From a checkpoint of a small transformer trained on Wikipedia.
Size: width 512, 8 heads of 64, vocabulary 32000.
Training: a variant of Muon for these matrices, 6020 steps.
MLP neurons of a small language model. Each row is named by its layer, matrix (gate and up: input weights) and neuron, and shows model dimensions 16-111. Each number is 128 + 24 x the weight over its row's rms, rounded and kept within 0 to 255. Numbers have three digits each. A neuron's up and down rows have the sign that makes its largest values positive.
A block is one neuron, or neurons of one layer that tend to fire together. After each block is what it responds to, as a language model described it from the Wikipedia text at the highest values.

L2.gate261:195114132131123102161153126116123130139139172106140112104107127129090127159136122134132139166125125144105142109145065141156154153106147141072096118172168099163155170179151139183116145122121149133152177146128086119107135141089139092121137090168108125120139139118106108128122105150140141082
L2.up261:189093118141128133133135102141138128145149125123122134146127087155078117122101116125135106142120107126148139143153141165106173111089138126151168117150132117127124091148119100110117114162144112095099153158114129142114172142109105141142102114117111105121130090112148154083117144145155184164
L2.gate709:088155105172133144138178134150141145155119141139111166107105135137127082120145118115139128098085105106127153128127094115078131137108114119071111111098157133121158151143176163110142169095110080135184150152144134114105111121121121088125110087117112118135133156099105136092116124143127149154
L2.up709:099163105118126132137172098146145164132091170150124094124110118142127098096161070131155130090141103121147105164150111136114154111095109116078144107103129114115134145113080126160113179105101082170124128145128142165135104125123112148117119039140109106162145126137173125139131136111174126132
Plural noun suffix. The plural -s ending attached to a split-off common noun stem, as in castle-s, squadron-s, regiment-s, concentration-s.

L2.gate823:160125136078141108096061067156115106106113109132105143112118134113109109151140100084101137165132100067131157163172149136161113095123121128137127138112158128077136120117123153176126103094104104150116111104116137145098147133132102091149154114093096159127131186164150082128149109110148068106
L2.up823:084178161115086114141144159153122129115147127117122144137123125125138114171151184120116122134180102084115077081084104132142169119124134091107147117146171159161121064112112127144138178129106117138159139145163124116121144119142133156127118073148159141127157080126086152077152076141125130145
L2.gate961:120195102126124121152129095103135132091098146106109146094138150092155090130140121144156131111149146113099110116137161114168142151100102138116117165111082107083109139163133131131124126116149110120192125117168135153069099115165152115133170132140136124130127162144160133138126109129116064136
L2.up961:095179160112131160136167097149158171109176138113142126161149135133139064151138127151095113105138158098081163094104130132096112151102131124142121102156099120099143114141141104141130155150139142138178124102141125119082116116163119115156120107111120128140120124122144104129107089125120123117
Wiki heading closing marks. Closing == or === markers that end a wiki section heading, e.g. after ==Early life, ==History, ===Northern segment, before the line break.

L4.gate289:193125148113106127111160151143108111114138153111132163153141149098167136123092102101133114130104107115115126097100099082154114132124124138122146116199076156101169147146123140150156141132126086098139161105149095096150139112132131099158136156123132148139110137132082111176119134150125117111
L4.up289:126119118136162137133124137091143127163151113149091113138114132112130089111103112142104156145120159138117131154150083183117116133093147149099124138115180136122080112149109136112128147132126138189111153145129152122086106119156098134155108091112136093173093097126165161110112120114148124132
L4.gate354:142134132147126117126144159123116120142157109095155102128142145155165156140092104130118123117097100117119124092129128097128127120110144145105156134114067124116111138146158106149091146156094118127108168095149134142142165141091183140088131090165119125142145135150152146148142099144103118106
L4.up354:093131111143084083154148122133102114096101096112135126135136149131155174104089156150101155150102086152140145110136151136160115110133133120123137133131122122044151127079119139140111176115142151130122144121125126112157106167126163175107103106132138119137098132116149148126111151105124114100
L4.gate612:089144156125121121105152136127120113124106143116112098169130111097146167134109144128099160095118095160140174147114131106165125082138153129103090092156127167118129164113132083142104115112124094106089127148113099124144121124127163118163114106154135145098156146150119113160102115141135135119
L4.up612:108160122128103095149134099129093107109119138112130097120141129116109160113135093112126074171169113142131137080103139132132077143124113171124144124123155129143131137117148159127152148160103111103159125102100133110123170174149123116142173144127106163153123144165167140139085083146158104119
L4.gate890:150143098084098097151127138123199127094099104133148140142112118145171121139146086123101123056149130130161106108124169126103142174132165097123105098148129076132139181139157177135119123157118111088101118128132098129129097097086117134122185109142114083126135141154116122109112119111138106112
L4.up890:132163180128148117126105102131079173179143098119124147129115081081146119135119126138130138176101091120121151115149114175129125095097105168141154156142102157114126100102153097150127132135157143125135107137131117112155109122152166154172080168106078113127111126134147096141128166143139101129
Quantity-phrase "of". The word "of" after quantity or measure nouns, especially in phrases like a total of, a mark of, a period of, amount of, short of.

L5.gate171:151135104128080113129130145146100171151181089116132127127118153141143154103157145131084121112124151127159114142163174098124083108113076115149157106115086162154142181151129091158138117131113113120115124150117105148134111129075159084092093083133124152128136095135142101146122107137108121098
L5.up171:128153075106159152104137114130111117117150129138150159154131128133138105112135109141140112160151115110157097132105104154158134128142090099106160105115142065125097141164106155112118145176150132161118168104097130125106166103125150119107118105150148131091116078133119106149167138125097096093
L5.gate176:122125127125119109158136132148102100131127134149130134154119143153118120122150109164156103120114148103144133137111124139109152113155125135086128186111123200136118141132159097134098121113156153144127136150165089104106163148149113117088184179104115172069101128117108091121162109159110113139
L5.up176:135109169094124135155113104111129125150139142091122127121111109146090108155121172113098124123122130128151144127105085092115096161138101143124137155115136095144089096109181152098103143159120134150142100179152167090162106174121132084124100159135131111129141117127115097129097144149184114143
L5.gate196:170123173136195147134135120134142122150137153116145171123109149125164133116161106098105103145111125129136158155139111100096110183095159137062101105087170162105132136145148147118112139136062110128147179141132123075118102103112172163150131097145201104100112099112171115134147115134133126125
L5.up196:122101120108171109099134107134157174159113165110170130148136105153168120128132158154130104073133131117121143152113112098091151136199179133136114138105101130108142148172089123135112197154146132147110160107102129175128094115116145154113151147146145117093113093116143158138124116095156121116
L5.gate651:146097156105113145125129147120108078119171153138140136127139167167144165117137164103107112128112139114150098123122104119097158110156121096112115172072137159131150137113108154156119115136137109102154113118131119096103143163105108133160150113109139122129135129147115108136135126127119133112
L5.up651:111134109141120159109143049129140106146120153150153170158133149153121132136134137151060138127153128154131180114123153124150116147125156090132130150172107174127144169130148099111115102151104154133116131128135134102091130135111063102129095122139128095109112143161116091166115113141101168151
L5.gate734:133112128152167135152135137150128129126139179124112128127145133139142100121112126144115175108112150169112113118164108159106167105160127117138077115132126081160113132096084142152114137071123174123125115151169149151086103092089114111158132158170169108133150176086107108112171121087144117086
L5.up734:087141141122182148149108144127133140142149121133163127105072126132132100131168172117125110125114139109173133137093083159091103142107118182147138160094174176158121151161084161115162140145137139123110150120094093077120118130115178121153106116139115135139159099137083148134137144164162172170
L5.gate747:151109118149095144148100134153134079120110125140136087108101147096165144182122132138056108159125119123106153123163132161149104110161100116168114132122092133134137109120112146160088159144136123119123111120137121121110112140129122153111129138163124131185070092132140158152141164137143104143
L5.up747:116142180153108164147138110098139166153135144094099141129139102103133117124114128116124134156146085170122103139100134116118136173088138155142128139185157128124138127102118094100146121160137117151134161106133165108132132127086107093086150126175129137130137115098158156153138121141151103110
L5.gate785:116117129124122127127122144103154124142131173133107134146103193090163115126119101146140091146139132078122099154104149126154109081125116151100140118139141102111125162148123072138133118153169083129137112102134141121087162094089100161144131090140115151135157130157118146154100134145087114108
L5.up785:130131119164151128154115145139128156112131142114130112125151090130135134140131102064141138135099127113092119159118137109146109154106164134185143121087123127103167106129149167121151135082141109128143134115137163127158174139138119119155168126070085133139117099140144101151140105168099146181
L5.gate808:106131121133105144081135159132096143124144115127102136147129173141130073151155159152054104120169117153157133104086077176181105119115130140092113140159112126169089159170123114148113110115159143081158141109144138132092137140120097120113130129107101119125140146113153153121093123140144119113
L5.up808:097156162112150139131137144111152147126114168127136149139103140131077122141161138126151143132113125071181120108133124135129077116166103129121122099108113136082153104138154132096143110129137159172103171116090122125132096136133112115158087125155131079113171135152144129120161132164104141155
Linking tokens before values. Fires on short connectors that lead into a value or object: of after quantity words (pieces of, capacity of, 9.5% of), table-cell bars, pp./pen. periods, plural -s in headings.

L5.gate58:115137177106122132110088108147087166139109107119135131115133120104157116130134117133147125094126143115126135183113098130144139142097099144128146141062099145125136070143135138136071127127210115128094135123134135163064134147134119091135143143149131181148149153138114149135071149100138103163
L5.up58:147141136079154103119116139156097141103108096127162131119130103114131126121127120116135113063119136088117119159090111156125135138133114111106132154097121140105153089128118127125099109116188107115088109145172136148054145144136117121102171167124126183127125167160117158095082144102124097155
L5.gate376:124080129102136128116151167105122108135159134167147109145124144127145118140125121113142118166150107135131099129168077139079119161119119142115125167136142113104140085109117156163160115099149112130161147111115152099143099121131152075135128141116078105159129159119136114103128134122105125140
L5.up376:149105176116172153171114123105137127158163136129121139147114149114102121166140102125118154106158114122175146109106131163089164122126155161112114148197120115141132130164154162179114127126128115111126086144117099097162121105094136113136148111136129103097144137130129112164124110103158079157
L5.gate447:108150123130127124106127121129135126135116142103162124133096198168171124150161117126106151145100151141082064119139094122154142106135150162146164145170139093125112140147139154121119155124117150158167119105156112095146136122086114141158118122122130151153096127145130172112155130111138116132
L5.up447:102086151095144137134134136143139144091109128124136106098157087105125122130089132116123140080144126122136116091128124151092142108089123144141144162132143098132156164151167151130134117115103128098117064157087145140127154148151117166100126139131122119104123110105113090149126156104169118087
L5.gate511:188097113174144138091100115148152133106143155140119157152128149142150104105090140070149116157085151123100178091086158069130141120188112086101154130086127166124109192177094109152124121172130158129160140129151128143124108121098098133122070098105105164127111112093130124138120146147130127102
L5.up511:176120069133132123100136130148126134131152128116121185117117122124104130138135123108111095103085076116101130151100155158114106136099115147136108106094086138135123133152112147130061109163131114097130156129137144104111087101119090110126088108095128142145123110137151129132152122156126115173
L5.gate784:122210141103112093115143100169131161115131102177110124186100130136107098145111137156128109138117131121142104149152114143124154056092107103162135118114180086116157156120175143127106123123155149152142134135129136129149156139163145119121132138156151154119104166150104075124087148127125098121
L5.up784:147106084102106147114122144112103140141122113153122145110125167190131121117080103120086145092133166120102145150164138126163106129109165094110116153111121109141144113129153117155126146094121126122156094098137131134110095101104104098144088154160091124097127109097141123115135151165139127131
L5.gate807:191115167106168114103135096135123103151151124137118115150097095145091142129123154105121154171098155166157135103097154117137182094131126154128135116179171119191127139127126153102129137134163127134169116117145149100136116138116163129102121124118120107166112143107129105146140110114139132119
L5.up807:148148123146119092085130134119120083142133129138152165137124107106140139147173166133083122164161157157081106118117159156144119117148147093140133150112167096113118124122139103155141112105188142122142114106117151120109137118099093126124134123123095121133154117126123144170143126113156117139
L5.gate846:120104133151095094113142117126120112168171138150088129133151124147139125137097121135100090129188151137153160138103077095141138111157146118152167146115106104144082148143182126137089123147133122175125148163106130151125104128114112116124153114138124097149158117101095109111168171157128133145
L5.up846:114115113104158117155135121098131135090127193127097139103100141140121145137130107128149167137107123151108125126081145139125134151123133171156143133111154110109100160135138151119082101102100127122118132146122142158092116122151142115129117134101116116120116126097091090154118149113113125140
L5.gate960:138115152082186085207113121140114170114122147137145165102121099134134142202113104151150118145142081116120137165117110101142118121148132128115078154112174100109088126104155156147134103132088123183121163135119129169064097149128134151101100118122131168141104127128165142154162099129129142132
L5.up960:100095152106108139144100104153145115095135117110113137112151153104100122149158143155132144110154156140132100118097147119131120110121122106129144116119134129147138149136159140128123135120166155134162111120122109101167127085131126113101135117126136105148111154122119127105166118133141103095
Wikipedia section heading closers. Closing equals signs (==, ===) that end Wikipedia section headings such as History==, Regular season===, and words within headings like "Members of".

L4.gate103:158165113158110126137098092127091115139147132125144145092142135091095133130169077086122158112156156133128088153110117151146104109112141082108125097116141109116131112112092119145178117139145090112141133141120072137110136126118117087149109129099139180139132122149109133145139118106138133140
L4.up103:135089110147133105140136116111144112144099117134175138132113152140111097128153114094120167150112188084144129093111177104092166127122116157099118111133154088150133106101151155103131131128125146090132136116139080114171129141141126121093110157128130105111103128135105163114137143102099162107
L4.gate698:123111150117140130142080142101096145114114134087134136114150088117151116142187078070165134115187109125116088147146108132136133156130081133169124141164118135136125107068127151129204165142146137111124173163128122181140125111126137106133095126128157124140154116120104131122134110140184160137
L4.up698:135130081105086104105110084135136117147149103150132179134135170154129142107160133134096114162120122132159170161111122123113140126104153148119112119110099099142113123113117142120099123122162140123170097171101149089131148158121130141151131113174127140078088136099101133174145132130139076142
L4.gate856:145112130114125122154115112136120057145144120138104125134123086121139143106155111054107160127142143096136172147090123124166120097171114133100116168120125108068121121114150118163137140124137140149098092111157158114128129084122130104149122143137096151129147175109123131174136126098140097133
L4.up856:107157121115089105102115166121140166106127102139125163101128135123137117172117134143129083132149106159115127155122118125133127110121157131144159100126153112152129092151082115073140113168149119122162134143162115186148151124150131116131176098124153144111102101187122175078132135111123161130
L4.gate982:108135113178116118072131164124128112109141079130106135108122122154123121113145164107106135184121177138114084145129097125097101127122141123123103133104166112121140182102150159127174102144125101120096134141128078115126151163136116129121109125126114107095113162114115153138116111100135160133
L4.up982:094137097155100138127155138136088114144122090117133120077110114113133121113125171107118119153099158134129109137103152140132115124122091132144083175123119091122114115063132141128128157155098096136096110165147113116139136084130141140130118097141110149143095130086114136142094125104172160130
Section-heading closing markers. Closing ==, === or ==== markers that end Wikipedia section headings, e.g. ==Reception==, ===2000 census===; rarely a verb ending a clause.